config.toml
norm_place = "pre"
norm_eps = 1e-05
rope_fraction = 0.25
learning_rate = 0.0126
beta1 = 0.93
max_grad_norm = 2.0
decay_fraction = 0.758
batch_tokens = 131072
max_seq_len = 2048
max_steps = 6543
dataset = "wikipedia_en"
MLP neurons of a small language model. Each row is named by its layer, matrix (down: output weights) and neuron, and shows model dimensions 149-297. Each number is 500 + 50 x the weight over its row's rms, rounded and kept within 0 to 999. Numbers have three digits each.
A block is one neuron, or neurons of one layer that tend to fire together. After each block is what it responds to, as a language model described it from the Wikipedia text at the highest values.

L5.down34:560474445500591519480427542552513582425473455427582535450507406510460565620493452598399550470500507537448536503541477417590508559516504395541518398410556445452417544598426559583526440482452433532449570507494590620482520518467475536442509432506525555492532549603497460415446500506508538405435444540511513500482538473460603557480449533572523497487538486436501499507502531443493525490458537527474492425413505563569561416557557493464580457601491451527
L5.down86:483488514517463499538473587457472497590421472504454565527476431597555523546485449517470552520509496536506449516509488525431466557505538462547466488421581553465568442531469629514437469553490447502504553469508418584439531458432573494410542527388524446444496515483493561554515484443574381418534462471478378496540457571515458440521530437452527491461499515439523547557410507541504531523507512487518452575473585471450534380508531490518550459558471404510
L5.down103:478501644488479528535448434510475574546545593467518453430485640511523486530440596507515483510481526604517511439557540368457534519545587504534484523577482560547497460555490552510497490496571476440556434468502456467452500454501496507426537512519453521609546428509455416517475518523517592461403488473568411549545535647522491567494518468423521526488492418549464480595520532476492477592566553462511484575489555473475506569465417498484519484374475514588
L5.down466:539534458483529405448588467531559503525394510531496461532564569445442542474552464569557565461472634451491504547476514576566524484449451617459464525482496422468518581465559636428492501448495487467533557512461477437550509522477479482531438554519532542518525495533465462583495499500494483591498494425527569471521535566517477464491504475469525534527407487552557549455558448520525528436575416582491395515619479625542538514469454521496415548570462431502
L5.down480:454478461533565512388452528566479540503522442419418570548581512518507468465639541452525507574448546524355555437554525633485530527498576515496498448392489453515501454426544483475429573542502394462539528505467526516435540452488513593492458565499490486511611504479508522511463541525530601534501471450484401459551573526519556481598471467566435415560387522534501457542495577526576414528498447464531406529590537463568439464501473496552540481551617448522
L5.down1015:551452617554380409487429527491437481567619536564442414453503530516529445559517593504492482494540507514490414480469490436520437474561437506522532577400516490514530481414496496502436478469561559481407521545510444461492544519434441517501489505519500494501530468462520467510460395501545519472518497439627466572427575508583441545447517416535564480385466497420407529537516530485500487453517590516501435542536588516544430525425441503507548367489481506512
L5.down1034:487552514558543452539615457574566521521509574545462501524482516428487544446440490534502477613436515534398463454540546540546590519505557419540564517525576476520590452461547587445514407471513415472541517479495457489533516533559496560578443493477501584466505456439452519628478610485605537598482477468551424473557494486489455399440498478442544452482470515545413547580498473548411433474577568481460416451516525473564536547464516564543494502515552534514
L5.down1212:452460512418429478467550433538530548461512529471473477525431631494486464401480532554583508548527480460454482431499427549457441513486518477529596555549444506514462496543518488491539545491484447464540441419523508512491563455498660491518451482516472510494509451433562458582507523508541457400483530448518437435494513529465498474474429526506554434469496437539444446541533552548387440489565494483539484491542557469499506501490465509522568468530480493445
L5.down1252:442518528385493495490560404555498452596579490378593532551472606449512522400447494536590521478502498522455619432521476516487513522491485383516377561477438539481552427473521516491399445483504550499556418493467510551466514508547591560496474426518503560513505441491491415558496526519494497554562486501524462495505561599569464452458543476418559583459468471545464591514536495525551439571537466526512537519532425514438499552470453543544511573524433551486
L5.down1334:539469518437527574478486536528513656528520533428461547465594541508474584545432502502417544558427467541496505465524476469479564555437475578505541385426409486582484435435482522416468506540484585510518375539434533495441507522461521494509537414545541515511542472495481525504452561499439529523443481501549591483473447515422484456475490445534438530458447437589525481557533501559542422499453548491497543488409553407484466566539506561405460525373466458559
L5.down1360:472481434478509428465627536511461435519520562558454512517476594500424589432538461444492424486472462539449495495404455551512477500446508436581506491568482507531534532404608529565438418555488522538616456541484367478491558600476463541518425492496430525391568528506487593439456463468521520497474529536471472534427467464577521478434574529463422455518491485541501553518397525505448454473491570610543480542499543582488512429397481478444368518471450504570
L5.down1659:419539505440344507490554565536531503567518451452545456501549484436490445540472563461579577427503564458481499502442463443597466467432442524428464473498515430581482461567506400526454512540419429510487511401468536431515629505521543512472505461417498537511502478564553354526481560442518474563496572515506499531394458527576482594478561467531491521526474509489458586422546522499494467487462518482440529464487539531529498488510462495526481554455474470452
L5.down1672:477460428531477484502420587481537523489547500508497493435562527473485517414546438504484407507495512478426522469490504534429511437580390500462501476541538583465568457555555522495529505471482526513434578522572447478436563458389537484513512516569435526573416514522509488496552475459498461469443459472479465452467461505493549410498468477510448504483642564469543478565508482486595476448594556528555526487520462472427470513466558438556450432375518466518
L5.down1679:496490534506482515593519437431586518511547529476475509514481497577459588497537520425467459508527432455452575512501450541479519483599685412524590541555479545485500455431537525529470510475544547500520550470484430482592478541531476618490439527553442530422495487435519470547490433515506426447536567520613513394573500607520446456590464442407370592576412520564526583574489497501476441617554587564524516603429460587447587501443509516546494508476414524545
L5.down1700:514456545491519466568461490489491515541511453542552466473448564487471511463613499439538465585481458439514518500466579513475596466485459458473512385590537438470428503552500557434455451534501573552454519493389554523578621576571513533495471573577468535507586554540579432494549427434545464501563499486529478557482557451539532511437482423509552541537427516546508445427588601494547582542571597535526392532443430416513522522465475405409494568485429513534
L5.down1717:543519545549516525469489411495561502570532511449469584432423575469506561558460508537572477533387491504535453413488562382503485623467479504607484442556451460475475526477473480539452483484527429461551442436474425439446486532544486522492536527525549569497545574484527501543523569471418407503498505517493466462470493549552516486578562388470454558582429487523519529503546542519404445603546538434521478438451569583449542489480563529538477476520462416526
Technical noun-phrase heads. Head nouns or word-final pieces that complete a noun phrase in technical or descriptive prose, such as emissions, track, production, neck.

L5.down162:510473491635489511583538386479493498629473488419514626490531461486459420555540552564434492495530594512518565504509501476507512493526496513542491503521468473530423413528476542497570509511497495496569406516613543561542491595460604474494458572545426479534398482525563403547535541413557477441492496574523486485459426517456524519633461518460536431539515495587457488439485567540519526546444516531539501507556589506551499467453482496555463439464525460498
L5.down175:583473461561613511564439425493519532477499546417411513576515489474528449488503538509524475449569500473587566563411414509557510575559447514482430494510508469416483578527537513507473541565444487553487547458477479443511510516445547512493533565583554524593380465633489401432530487405566482511489484395482610508395488508565550562478545498471587417469500558569572469487549457516481505426502499493552546459514531509487424418494468499622503551414476438494
L5.down215:491482546472432481452488623544594538431593551568590655456453512498449538520460426466525524586546559504559505549571543428475468435523456454465565471517590512503554547532599492411477534582511523463554530463441451462613546496482448535473486612578575532505509388548542431483461405455479507428529442495493423498593481555575477537494503562472464514506459527538541512534456423574426547547559525533586517509488472436582526446454581503498379482502514471556
L5.down393:557523521455460505510553534456461460480530552509528488508421482538488562530503403552445394559547508497523548480562466610508487514495522497562460495501523460532505457572454443468509546489507489549461442493542436456533584500465489430553518525529516498502485414478403495515578519520530550472563466582536474527560463366517530450461521454487455505511491520554427582513499576490428534531520450497484506553419450535490540484451504558474419476465409505504
L5.down519:448484505472455391433489447577454521502536542518524519541487543384509535461478552506403534530575561530430486555445525531610520462457464459521452412547617495519478483498437525390499511538434550511506473589402496478453453563411460506502402497460504542423515530388422423506492507484476464530505585576548537473504408496518494562521528533455530464561533528445544514599535469453458442519507470612476518398530539503518517562550413530491503540482513607463
L5.down796:526482449499420473513505429488511422431551510477524513530572519494523479565551468484532376463578489470527514590489375521447465601338539418474482474473477482485568581577523444449484480539552445490556570440557429451339511513543499431502503495506538504545610479436555421439493586547488432486468520498537526501510520417567492502600486489545512459554468481495489496682527495489504553486645462537477523494545452478505395479467530499555556536483592455505
L5.down814:428475615472429469485486379526535439521445552519516517432428427400457539461448514382522477484534489508477547577478577530533382437493412425356494535485527535499437554542633476485513514542488523481473589523518559491468615473496479504580445593534507523426589540461520535417458491510444484466520579501466514429450561471494504434577608479452436605479480456476478498483525486493494467439592614550422534460496431505498573522483505358428463453533510495531
L5.down1000:523378486486434408450475501468508590535492582558535479455546514448413393532500505497518464520568531497575457609539581467462598592497510445397549557502490586411606422439525614491437500502476458465459459503501458442505492505441424556363529449494514507466473534486545507488471414481444503562520529513489440507525480479533571546471485505434490539434594531516506464489507461579532496575630421503530535519599508466543527530446571520527490446507529481476
L5.down1019:517521526521517475424393485513543463462550448440486544467536492574546495454454470524542551546490525508559543564452486474458564562454554506508503602463485488570531486450461531445456442404583505507499554583474516491477485484408444455482531439573546544550536426472500492510568595453534486525485480457438523508491563445509430554449491558527470511493431474549534495509564461487609575447540489465463463511523488456516483511445492570473522367509529466452
L5.down1075:411484524461466383451517493511469397544511519425480431498510479445564525476541504423458412537508484561529520576381455494547443522581438540543521396551416496447493473480614420557538511557518535501502510533526492440511468595346535546551487489486580560507429454498472644468542436432465519379532421510526604499473425449567484535511558444487539536490450534508474585591430554394482454490513496489480517487476440520506586531460540435517486527494547480543
L5.down1089:534417469527457469524452515535454495489556504444520519623567534580476501477473424497514429495479545544573442540488529561527471475554536466549556496542484482409405453596520526473481540481405555477462467425565495442567471433520527470508559418497602509472448459491529490530541462407525518554544552472457595462515486417518432448551425568500458429501496480502553498522457539490467518486475553476560587627395519495432565394466509392509504485546536442560
L5.down1141:538542447540554502509490441428518497440566469448488442432494491449530553468520605439561492463478506619536536489514417466544473473509449535555533430520514519488536495531474436492548475614461559506473502450528513465422466507494500449462502558559448500446435561521564542415532457392553495472508600474426536485380463455481513416498469477556549434390461527509557528512531522493565501538562459501531540486501456469403472455481552437424578542512496545539
L5.down1250:567488544494449449494526402575556489470490534467465484524465577466584573464510466604541386471490552527565537536441491556607389525474547555462497554606529444477514513569527455508458519581556511489552594385488415471543500541540527477487419504471543498529569416456548524540445499501507495598464517439522530469437434497512543524482554490525542469465519481589580515475510519481486453496462490566397459445490525456494493562449499528449546569494552535519
L5.down1620:589507518569485530403580445539618547545485500510441535400383483598507500497487537450519481516467537502501472529521527474546486475514529556522439434525535523489503515486442508456567485640548407577490492624480528455498460543542496499575434502484461464518544482452429419531523556542513485438449438447517501528492493469468554476582476517525585498458497442607558479488471484490470442570471495490535441562523506467478506505448404493551426589640570526517
L5.down1675:462509549518500511567518400491492471444381589534536537472503480466529517488560431487502509498558408480489588414463481454458547497511530498498510473469460431479522561347473426457531498450498432523516535452410496506491434563462438455475511474530548467475453478548436496443497496522434416563570550555432487555536515458557447542512490541490494573441590478460535483504449567489569460560524478530518465485428442535454576507496546500513500447526585487470
L5.down1677:555534437545449488587579420505449541422538463472526565450446484456418479510407511421508437552522494575509438512464556525518517447548452541609424455503470420523571372551508591500477490529560524502559506567544516529513501550500516486585444550547497496462509496515454468511351414475474516427546533454416588432521507515498411518540534445502521467454477568445490607546487420425410440532551494503561556382552477553502501555499475607508569559471478491516
Century zero in years. The 0 digit right after an initial 2 in 21st-century years (2000s–2020s), as in 2012, 2015, 2021, in dates, tables and career spans.

L8.down475:477558570525529562465550545530594546527500562587605517583558443529572494455560457465494498451422499535540435506556567529545545517551430445510500485521543517469540558429532512515519528577504533483527572479473421562600502528561462415528524414458515509560541434483530452499563475491510480468493621552578622495527464534476463516495514490597513592558514604479547480525576559506513502560492471529486511438478505526488498564523456505535490449525553513523
Line and paragraph breaks. Newline tokens ending a paragraph, table row or list item, especially after a colon or final period, as in "follows:" or "discharged from the army."

L9.down47:490473519474544500540466587564495502531497511517560471492516505513503555445473472492539498444517491484524496519491576590524503482534475498581520508547542531450550552451437495501557486481491496515467542473475507500601480474514518484501524473435499485554459489499596433513584405502516525426549610501518515520542475560510508571512507478558429533540576522485471536549458552544558585485462507538506515458555511453444484512577507627462469477532613518501
L9.down209:516462531507461504473535445512469516485427558561502560522510543514496454476466415492491496518416498471477479516436520417539444513437445558561538585527459524578499471546505561503499498529508498514477558575494469487518488533459423457474558508363517503510514486606515514445467476468450457554462485580474481489501448474367469493480553482587580552583488572492481555568467540539581539605454502511481559482476477501511542544519481487531484497550450516501
L9.down585:491494558537526460553586539470552466553464555462507486551476554471513474463480519465564431460498592559539441419530455451500474423511508476409472420512519464487509482485426477446501571551578440552535477399489532524565535487492527488474500445487574522545566548493515522481548471561466511326474490455443460483507458449596555514460498462506510483565455571515477478489528424447476501515382512553548377525472557445539486531464478562512505460494472538530
L9.down1349:508555543455516512513597536570479507498467480583547569631507535505607484435561440506552554514456499465572510552619535554592529486513478461505514512516537539565548487524587476509552487526494614518547568493471514520594463513509496468561508471474493530564549542438545401528575544486493552476533611536531550460510459473484482485538526514566513567567533589535504424542559544484509544622512492523443549412516615514515501536586524555579465548565544542518
Paragraph and row boundaries. Line breaks and sentence-final periods that close a paragraph, a table row ending in |, a heading (==), or a colon introducing a list or quote.

L8.down1688:405495427561593466528462521507538591448455540438524568498478447484596511497417544471530450484461490498587507528439453489491519465408440526518575457487496523546543539499560505594477466424487461484471603508485450499545516437446437491511492517454398568528510475511400470573530515541529466517559438510524494508548580522417463448462458591577428585560551464487531494519444489498546541577534474514529461491496474466557532522534534432589509460530537526554
Paragraph and section breaks. Line breaks ending a paragraph or table row, and closing == of section headings like Career statistics, plus scattered word pieces such as se(aled).

L9.down527:497538409501427590323520408469443489556439496518516528459479427490575469497484501461544510475490488527557496554448537487497657454525497530478474510463492504447503544490498465512539513413546589515447503497523493591499495499506607431548479514523535517439468434504510464541480593601531513464510541469455555581489381527576474553493525501504510506483555591532527521544578553503593517483526509536460541468474508483492522477457554506572464529512529490472
L9.down900:597482487505481479475456493439496452512471557544515435536553388514529528515599483460477460562514517469509513469479580481438509438514500526493503530534479488492523444536518529502487476568400451459486463587503449427623424583526549551397467541469485508496378534562476483483387524576422533477504434467454487420403523507460468541528499545510410486460582543511508512505492683462524472519540512585513562463537496582529528518473470573562516500586505454579
L9.down1147:436535496501486471432444448494519558589525491486538497520458492535555516439475465457519455500472520551523462489392504548517520445494534510426455564441519460426375587481492469556573538376433543482559477509523502491372566453617456492441585461531524431509421463470484532374456581529541500524503425394420579465446499493512493564522418475501516527467563535444594532542572514485520526483521468463442467487545434492494500398427586501423588528524533518478
L9.down1477:481582497502567469498455609552466553522551567519477555506519569525478537477462509467489472571514508455597446546472511528500410536465552517483539492494490429480505432486506510530523495486444413586544481536507531530563500453485577533444381519575531456433415441450476526465513489496543531484482555522463596471478471404503576397576463516460448437555559564556514550450455360522586363495476490502390541548429482519532539504434473494537541516475416495481
Year digit after first. Second digit of a four-digit year, usually the 0 in 20xx dates like 2003, 2018, 2021, sometimes 1 in 1934.

L8.down687:547472455563434506487403482493387521508524498573499480457551582502502520467557526576466473320423461552535474504523542484525527538477527479476468525381405486454490452562574422454561429502542464561451479468525487414454438462495612477465473465524410514487504499543558510495470527486564482456458390450543477519488474528518496537531521542542544463454420523552553522552562538520479466436599519581494547424486497458547513465444514490598478583434450485544
Mid-word fragments, year digits. Word-internal tokens, chiefly the 0 after 2 in years like 2018 or 2004, plus name fragments like Ma-o, U-zz-ell, imp-art-ial.

L5.down479:529489549467545506507526547508589512527499528568522506519519459535557499456513472528493531506502465580485480500600491427523523528525501445485444555494484556532563544436589524495584471495477545561498565491458461499595566509597496411476472482520495487513549425510498431496546505502529439428518514451487546502531451512456539510495515523540432554563484562418444451524548528562487511606478494534484534446504484541492452517522473525578456448537567505506
L5.down612:502360454443567408519488530574555486507558409490448442433435513543452447549501519550524461488484560428437612545468519450503615512395476587450539469531637456478512540468496518511504516537541399421522480601539479531439541377462480482474470501564426476552545527450470504582459505543532508560488489559522449483492567508413487558553490490463593514459467454510504604432578448504465526454423399547411442465489440535556569469613554594475533524442552468431
L5.down617:430483508509579455488511557473527488536501476422566496456552516494446554515533489538532459471526659547538568532591512492503546463606486493474526478421477514473451528490414537497461556512579436457469509533421530531386520402480450541549623471572512517540491570491388501495446485451441573358416474469497485493437505465466358511478500514545529543507512505462531426424564605517473430535569514545542480495514494568483471500484533455521531541564520484506
L5.down699:455531557425506507440549476460504512573497481546510514585450532558493489654422404552510527491542413549494452454475501536483565518481470547557562480419531459483568463543507501532519440562474583497564521619478493380587468469579532498507601532473534494518563458465389544523579516557546567570537527575472541441450483472461458433539504524556457552457514518456564514590561496554504507588480440504519572422514550538455554554483611515527441484474516505473
L5.down1006:526604440437510507486512443499513518535532535553447483445523449463455504465490495463442467473495496470535442555499500544529487599481479516486437569365544517548435463483476541448541468447476533570467461468524493511428426499494503566495610422503542541470440507616526530452524388515514471481517515514362515466522489507439371535453479512492469615542493557468480472519476529478513577552477471581517526510510458528494494608576524507496404433413595500542
L5.down1035:420385563440542490579451405476558526543496547583402516504397494469501464431437489498538518493662550520418441438492536483484521517541487501509506552491513531556552493513478484392442555523466506463526482459523507594411490451487492509527475573568484438495385458597539416521430545526518431582526502483512459436517438503497516579494498551442525575503524470494475486532516572483531441462503478529555483366559479399407439442465508617546426510419531517439
L5.down1066:517548538484558474569482505506622488505512453608558462589417586487467520594566464496413556527482506535519525471594559519484451504436576511575513558507490515470474522437401550625457491467492601563458386539519503492534449593475464579506419589472508502500490365662422524495563506588462466425565514498557547433462431511482553526486493399502535524539489471511586515513453441500578549519575407515428496433528517518501482523477559514572546562460454557424
L5.down1082:485542509415531534490525522555509558493449567557545512544543464465569478415484453457515507517488486533522480503541468462503490543547459459485474532535490514496555514492597521514537456487485541506516569502428454499649523507522445396479471465486529471546555442522541425469557489488483431482539544465535596506552474514455494538446517545522439534532510552457444392520498498536498534517523517486491541464476509512494457516537455522542457455523487514457
L5.down1367:434464573465482442417568409380563474611444476482487525460478436456496492573449515406510536475475504456438494505481554586532559528462395475489567532475538460431492427499487492496481532564558485416467483543536472516446430528547584512526468548488464549479435552493398443475512500452556560439419579476530485514473519464469459457513536580495458537495559467423449513537501466491588502579451494541515479543450539488588522529540567553592480503431522558550
L5.down1440:542543592510554490504520546535543601510526558576550495571505476508547493499478424501527522524480501525507482507537445511505522493544437454463506540532572556494525523488487475520558524529539535450494519500431525513676478486538492383561498469470502442548530389491552444562585462534469481429548582487584566509532483565466536463498529522534446587576469623546466398521530456585512533580477520480482527398483530565456483493467471482527476493471523530487
L5.down1445:451473595446538405410513469430548516482532485504496594441447477494519525521463487519543507486558480497536519509520502435544443566475438515507538471476511476467607460474499522450430570573435546652465508524555515436523445521552557599501533516486406507514487420476428447384589473549533578384474434546556480520554543448564461451509483518462471465526462507517447552470497491551475462523450510577482449419551520553550516517495487467549505533429537521579
L5.down1547:547476536542524512359502560475494568454560448565475468557538465544422556537478547410576488438502521458430410495545473521529573459491472578569482585527457480449494503584511456535571525508543584474516507475546409535394510426444559523611437588503455507555538450391437440435556528473493573524517488553478493444474509535512501452492473489543444531516571471618564554505539491476491527493401501444508482499486606474520454439581597467470487501592492497476
L5.down1617:516555537436475560494499551528510564547435602535489526528530455473589465434530470476503495537487505550520491502540498493517482554504529428481499518527507541459497522475601500489538467485504568501487573476408428496623552463541476452514488489497530496578529452525493488471553505475446396513543553475539632471537451523458481474463515520529430560541504592471459443515529477542505510500494500470494523458499465510505496529548480492544433471527478471448
L5.down1695:556539494442505496435593534474559469526522468549513496518516506539574509554443489534529442611501493486587465518469468529533468526468435480565494525464462539529596478548536517551538473535527538484519475466482548476556529510534546460571569491484430498492666408528427441438527547528453559321587586574498529504512495537493459480480525495508454513572477616514433499534485507517610572618433413549437523516511513477488482556524471435505518490553509480459
L5.down1751:479498582455447448423490498475483557555438500562452438470600542547619499454554482468495489527409399472541476456486417507452479520432521471359550529467420548423460404575500525469456503473501501510540603505566591517514431469432552535472498528531458565496495554438446584490470555550463472484414404518499553510485555491537403517524531422541485467473467495390454516578430476484467540527469515483527506431489595462479393490502640485432494509492497527460
L5.down1758:493521495452598543480562532536551508563499524528565525682541535518614494512493444499590574486543528491456461489565457509514538497503452485453471530533547507498510492469521480498577491547508486505487530489484532570650478552498415395560499514425473466480520372472589498506544472511553544455555502508560575575553497546525480477515472515465520559570502630497552492593570519472465521610544438524472468407479506538433522479380532508532496513490506561526
Line and paragraph ends. Line breaks (and sometimes final periods or heading ==) ending a paragraph, list item, table row, or section heading, e.g. after "watershed." or "|".

L5.down18:463603538598490539508413518438532536473607495480572485427492471372438506516502481451533490579479501485451434515478473503603510507535521464455563592526483520507575534531465540526643426495480531446611582494453405398427429488507486467527527435507578499463495535490551544485515496525466499576460499469539465503532554494458495497599476468509448556514449509475496474435481506529510438534547547508470544392635447509464539642502468455580539444390494614546
L5.down239:511486444515547505535510590471549567433513571513459499488414605560486532544473460593496502576440519428539529561450561473568374511539394452488488492464536502571466530539444516494461497483527516482477505443623493428541497480489486500509496485537509503588495462474517494542547498506518502629609499507389516475472477533511458582487516404399468424449483446442480534609482487501454487414560518601497525518512502487471578537528544441483529557632444532530
L5.down321:489488494531466514552413497461432493453525500499482455525500469520488500538510566506444510561486484535477524524461534449539457510426536503510416505520576526533533508521496487521565528512541478421618559483501463477528496531435536520476425442534434506482419472408469541438462517474505576401442485481453472527484528591476512478528536596554505479398581445478490498530561551406503533466542519464430450488586587516399475478432474457525461418521482430424
L5.down551:424529485469517445473559531471522563553396442443425559508478468487552393468533562598488447541425502562505512528497521575529568510451370419503615540476463493508544580511582590481508500500528532540421458561479514508445579401536578488558538534434449463503546531491443549500388412536572608545543511496411506461509482548484420532470523518537482460514492577581494508479456448455497567410545615600620577552533445430405506466529546461561403548553459434479
L5.down553:467502469441500490553512497473434516483479396369441484454480485507509479374462525390596540517480525506469491443504629402509511471436493492496479513501561537519457430490506467551489585514470489615541444543405501591528408501537455504513536542478445483504558582531526468426472437612528535521442506481495458492536399562490561531560447468542462556563433580536402529469490441433532459568493513510477469484462463563500514519579483483508493448491601463553
L5.down635:465470432474514491484590543517494452573544517431422527581467490549546505518545457463429449501415599451457566457503556425469432522480511548521519342511580479457494470488489422485544551503587410425444472546659533510443551484499454489521573564523498528470554489448506472517525448478513555435493507469532498500436533462441512543503461505460572325525563532568546569444446604572501469433469490541523419415434470607599534510472591521480543566517557557445
L5.down727:560506437504514462492489468405436472592570477486519538477506503516434543420477504496449536619492500468541534511465522549390592408454552500545497589513483470453475603581526556532577517474430502537490450500527544442490522569382431510507531507453518501417410580493462556518460503415486556609516466590498486538436488466532420605558531464549532466455577423457480434594388460520585536472546518601556454486504462540557456484463517495516545431581462538530
L5.down730:455552474421593530452519541522497492489435537502532534486508479534563496509463555551550450554536613531492486484526575489565513538493542437539466534503553543460547552498523470414529461502577554527534539492530500502566496489458446581662426545536554590489489365534423579540490465477494435510435541493440472581470522430483464403536529524482418451551483541548493541446481447587436501450557436552509466489509504541466582508484495531590467487452520528462
L5.down757:509530506510527513488583466547415504537458572565480471461474517477476464491533463505531477470571452605531459509547520503477552501522500530523517455493554536531482558560484472537506460547567461472468548483545523541474526459485427500503507558566513612527558439485504534463490488535532524462507473515438579424430543517548443503481505528443424533522439511621398464453498456585505482547470515486538529549456418475521539494516466539496553475508565528543
L5.down765:513543505554401548563413574412415506455542597468554395527473615548497513487430495483520473555491414422566533573552477514536585517448503520444514478524530493589491478490554527525547496484564539593529509475506584427526475505435495482527546520453486477615537459585479547494493384524493479571477501565450413524476500479491526469369365475562573460462565471523499450429471544533468518478518492480575519458493442475528486464577532390494470534527613433455
L5.down810:613532479415550574537446489532468489441544566471438472489462514456502504535415463441501477593525532480547518470478468459436474534559404500502469497475529466525570543580420486506491509523393499520497479462497497495506413570525470475555548558503517492466526383421559446506536570551453483454398566493453482563565540436525555527449605530499449517508539569469528550471396470453520544505588549528594448490456509445473585532510441534460451484440525529554
L5.down902:573481523474467572477538506508563419556535618515511543577450433513587473418548487481459570572516540564454565575555500443500540513497434554428442496500561474533568516463450465478562488547509481532521500551514518532601500542487384475483443513406499483481418493506536552491459502534581500365579485456486419527489421544550428475461471499485594506482539512458481504519549562552432512516474491516492481507474450467490457515517531506464515444558603459428
L5.down980:532472473471574575534580585474527481599478595511472543619505498526604535443449460532547503565657555568496485481562576560516512570511533461472539559454483488479504492497551387437538408402586608433554553543528386531576531521541446563548454482463498526454471438484476602535574524484483539488446430457479501537510470559523540517582486497495501543534569507517440476431452396467439618471507532500563450462500404512392567475584554527631543469509568562443
L5.down990:498508494539397563532534552474438512535558507624408471475506597557506517519479507445510499446516535522574477566476518504515498496508442488518436442539536477468569581438478544565508483561584458528533510499493520479503498481503502495487509444520448538526550510527514428523573428457568459469470540484660564442522532462471464556524515502600421467507510518488469550477497502452489506468491562512516552484512537513549511500443425583524507454521608616519
L5.down1136:521451513453538514571500458480536538520603558455527405527498486576525507483556504449525447528497676523544539516459486505508586531475462507528542436536501546581547475438452491438509451501563473489463473522477489549516480504471440577464488434546593495458607444463468534421500449413520509516459489520562511524536506535476501527502462467483481486489514513549590455465461527626470500501524473501441467506428442559512517462512539439569520566469553564479
L5.down1726:470449539417526614499541540499579501476512516534445482434552526567527531490508516477536480473489453471447488392501551515511547498551615472465560457549496489464486593495514554420567563531465505473379579466511447474588563520458576471531438472568549501480532437428469430431497518505536465520505428500534543452537497565449537581512442480352503444483555503475550500514467483384501481502424641498529430457528537570468493560488518461450474527476479516519
Word-initial piece after punctuation. The first token of a word right after a pipe, quote, hyphen or parenthesis, strongest for "No" in "No." table headers and rankings, also self-assembly, anti-tank, "irregular".

L9.down1030:460457477523550455464505485498495453530434421505419532430504417461492545539493511556493543524592489507387449487518458588545534535488529530455529543557578540621525435490492478491556569535472500522517486467458558484503448510555590484469504522549531466441467629485528474597442440474491455498540456487572538487432490536459499474516463499535480522460535541468585596561500584524400472506530433513433539457508489462533544484449429532513507529457474411567
L9.down1199:518488531553428450490497512520499447512565433556451503624482526503442502516565481555544467489483512492486567549454606565506531583490463627518515475559605536440466506508462497595515445479557462515504440517462543558491510479450440420603482525525458460526487368521424416414437539531483633507517548447547475411370478483473438589438445493409511530466473469448504541414475445535373430500593519488496511507498522539492490500396450532539527554545482483596
L9.down1385:543501549464454502528514490518535420486384574501523498526457518548500425523607472483548509531492602472458490555490603505430406511509521486563464528456499457564569584541543500513493586501360443554503561490526562560454584460537496444535498505544529496550484437552596484455552459624496465509492380486527553485529440495447483386454483515471491486462565556488549455573465416627504497413516436542593522487500612604548505488449600554578515519488493487514
L9.down1432:584443485489488530598562415560512457546502451487441476515468493622493401451551533573531498501516552416493397510576505552501526489471492462538536509539550542546504529556591489558522546450533440570523523561480517542511532500483471558510483443575421463534468435468552522409506423517514490466536535454438499430423540464513498401378471568511534460475530469538427532504541543589512438553501471509539561567536568503464501467473525456539495457531584485589
Mid-word technical fragments. Word pieces inside partly spelled words or phrases in technical descriptions (species morphology, chemistry, medicine), e.g. he-ter-ocyclic, cyclohe-x-yl, anom-al-ies, lob-ed.

L8.down1421:531450492524561463613532485437530450557478452455571490582551523522469530489520487464491633532459580485502433529411504507565550477614510492486444462479482535563518529589536501486441444596481446536457559492529500484508505423507556491497468525514480573499505517454504513504562526495481488456498512498536486476535551557531450528501449563443520534497469553494490498495539418470511397539470419518514540578583570409560556584477522448465510499470468521574
Mid-word continuation fragments. Short non-initial word pieces that continue a word already begun, often in scientific or technical terms, such as mon-it-ored, d-in-osaurs, penicill-in, din-it-rogen.